config.toml
num_hidden_layers = 10
num_attention_heads = 5
norm_place = "peri"
positions = "rope"
optimizer = "muon"
beta1 = 0.9
warmup_steps = 200
batch_tokens = 8192
max_seq_len = 768
MLP neurons of a small language model. Each row is named by its layer, matrix (gate and up: input weights) and neuron, and shows model dimensions 48-111. Each number is 200 + 30 x the weight over its row's rms, rounded and kept within 0 to 999. A neuron's up and down rows have the sign that makes its largest values positive.
Before each neuron's rows, "fires after" lists the tokens most often just before its 100 highest values on Wikipedia text that the model never trained on.

fires after: "e", " ex", "is", " su", "n", " a"
L2.gate336,227,215,222,207,227,209,200,227,197,166,146,185,179,169,211,171,212,225,193,213,189,190,192,257,220,214,213,170,175,152,200,175,165,170,200,245,220,214,200,185,237,158,159,171,144,198,249,168,176,187,218,279,184,189,145,228,193,182,175,202,191,193,295,196
L2.up336,225,227,262,224,210,182,184,226,157,149,172,203,179,177,218,202,200,205,211,184,190,172,135,215,231,230,227,174,204,181,234,172,207,182,174,225,211,211,211,189,210,169,190,158,170,218,259,215,175,209,192,243,145,182,196,194,205,158,208,162,215,131,281,160

fires after: " |", "t", "et", "e", ";"
L5.gate170,235,196,191,261,239,204,208,209,175,298,179,203,213,226,224,186,117,191,214,185,198,168,188,190,203,210,238,193,151,207,241,235,185,182,209,213,170,194,165,217,245,279,241,98,252,205,209,205,270,208,170,170,189,186,213,219,172,231,260,190,180,176,182,205
L5.up170,165,205,231,208,153,174,195,197,209,155,154,191,143,212,216,201,253,202,212,206,182,172,191,252,254,243,236,186,211,212,210,193,231,216,170,222,185,123,191,216,135,186,187,185,117,182,210,184,202,213,202,221,195,187,197,181,196,211,197,242,229,165,236,112

fires after: " ", "ad", "t", " head", "im", "et"
L5.gate274,249,140,214,158,241,225,191,222,187,234,168,160,270,228,211,153,166,194,177,197,218,187,188,216,171,206,184,205,176,198,161,231,227,236,164,171,178,144,159,177,170,278,214,165,191,203,258,210,162,156,216,231,228,233,240,195,195,167,199,209,224,203,146,193
L5.up274,222,173,228,168,139,179,195,213,220,236,172,172,258,227,158,179,169,255,192,202,205,198,228,197,145,157,169,205,196,207,220,238,201,221,153,190,220,188,202,263,164,248,169,190,181,227,189,133,253,181,287,193,166,188,286,188,194,151,170,241,174,203,180,218

fires after: "F", " 6", " 5", "W", "7", " 2"
L5.gate78,149,192,196,144,202,231,238,198,224,182,143,211,217,163,191,146,236,181,188,241,182,201,183,233,205,214,231,203,207,154,191,192,231,225,207,230,219,255,242,192,252,186,242,199,162,132,181,219,199,193,253,204,223,215,200,245,150,222,171,222,214,266,227,249
L5.up78,169,208,166,241,233,175,219,205,214,191,213,224,193,183,157,167,145,231,222,150,215,182,191,226,194,170,180,206,252,186,192,191,176,207,186,204,266,184,193,216,165,218,177,182,234,201,182,194,149,190,178,194,205,181,199,259,219,178,173,244,235,203,112,213

fires after: "ur", "F", "l", " w", "w", "e"
L5.gate441,228,235,155,160,197,222,234,264,196,258,189,163,220,219,176,152,205,205,229,250,184,218,220,206,216,188,239,188,252,192,213,183,202,249,235,253,195,205,172,216,165,246,216,189,232,158,217,212,202,173,167,203,211,188,226,230,190,200,244,180,163,194,237,223
L5.up441,195,222,195,182,168,206,183,232,170,199,187,204,200,156,190,194,183,187,216,174,246,206,212,144,191,236,208,187,168,170,267,183,289,219,254,183,177,119,192,206,169,195,161,186,225,178,144,244,197,200,244,174,221,222,247,148,187,169,233,165,214,185,198,168

fires after: "s", " S", " ", " re", " so", " So"
L5.gate135,187,169,169,228,195,185,172,175,220,230,208,213,153,139,254,167,218,190,134,170,178,222,168,154,205,219,173,175,176,153,160,166,224,180,220,155,247,203,210,163,236,161,203,220,189,253,195,242,241,154,221,184,243,196,234,143,225,191,210,179,216,163,184,157
L5.up135,228,208,212,220,166,192,187,231,277,159,215,185,209,199,191,200,219,227,156,166,208,207,243,184,181,177,235,236,180,197,268,203,202,177,231,215,204,160,173,222,231,200,224,207,122,233,204,199,172,175,197,262,154,197,202,204,140,196,229,156,216,112,196,220

fires after: " W", " ", "s", " w", " |"
L5.gate64,223,192,213,147,180,243,201,243,192,164,204,220,201,234,284,204,202,189,187,192,201,213,185,186,168,179,196,164,186,196,224,136,238,241,237,189,178,187,169,247,178,205,186,178,181,209,191,198,253,194,214,182,191,154,182,207,159,195,208,167,216,221,203,165
L5.up64,213,219,181,270,187,161,175,193,189,302,225,174,186,221,211,229,165,166,192,213,183,210,186,262,140,204,218,219,218,179,147,236,195,203,235,241,206,168,208,193,217,212,176,237,206,229,202,253,207,190,291,179,221,162,202,169,190,240,186,238,176,161,213,223

fires after: " |", ".", ";", " Na", " Sh", "|"
L5.gate321,205,254,185,192,210,179,155,221,155,217,203,169,189,207,200,134,260,235,203,169,193,214,192,181,163,247,155,236,234,171,160,143,209,157,233,235,271,179,265,190,233,184,243,196,225,210,199,160,197,229,213,220,252,210,195,176,223,221,169,252,187,243,228,184
L5.up321,173,237,177,188,198,197,178,208,189,144,203,194,205,156,153,209,269,198,215,254,196,224,145,153,153,222,206,219,183,223,215,183,238,225,186,154,214,130,247,222,232,199,131,194,212,148,191,189,218,190,143,171,233,161,147,169,190,198,208,206,247,183,200,212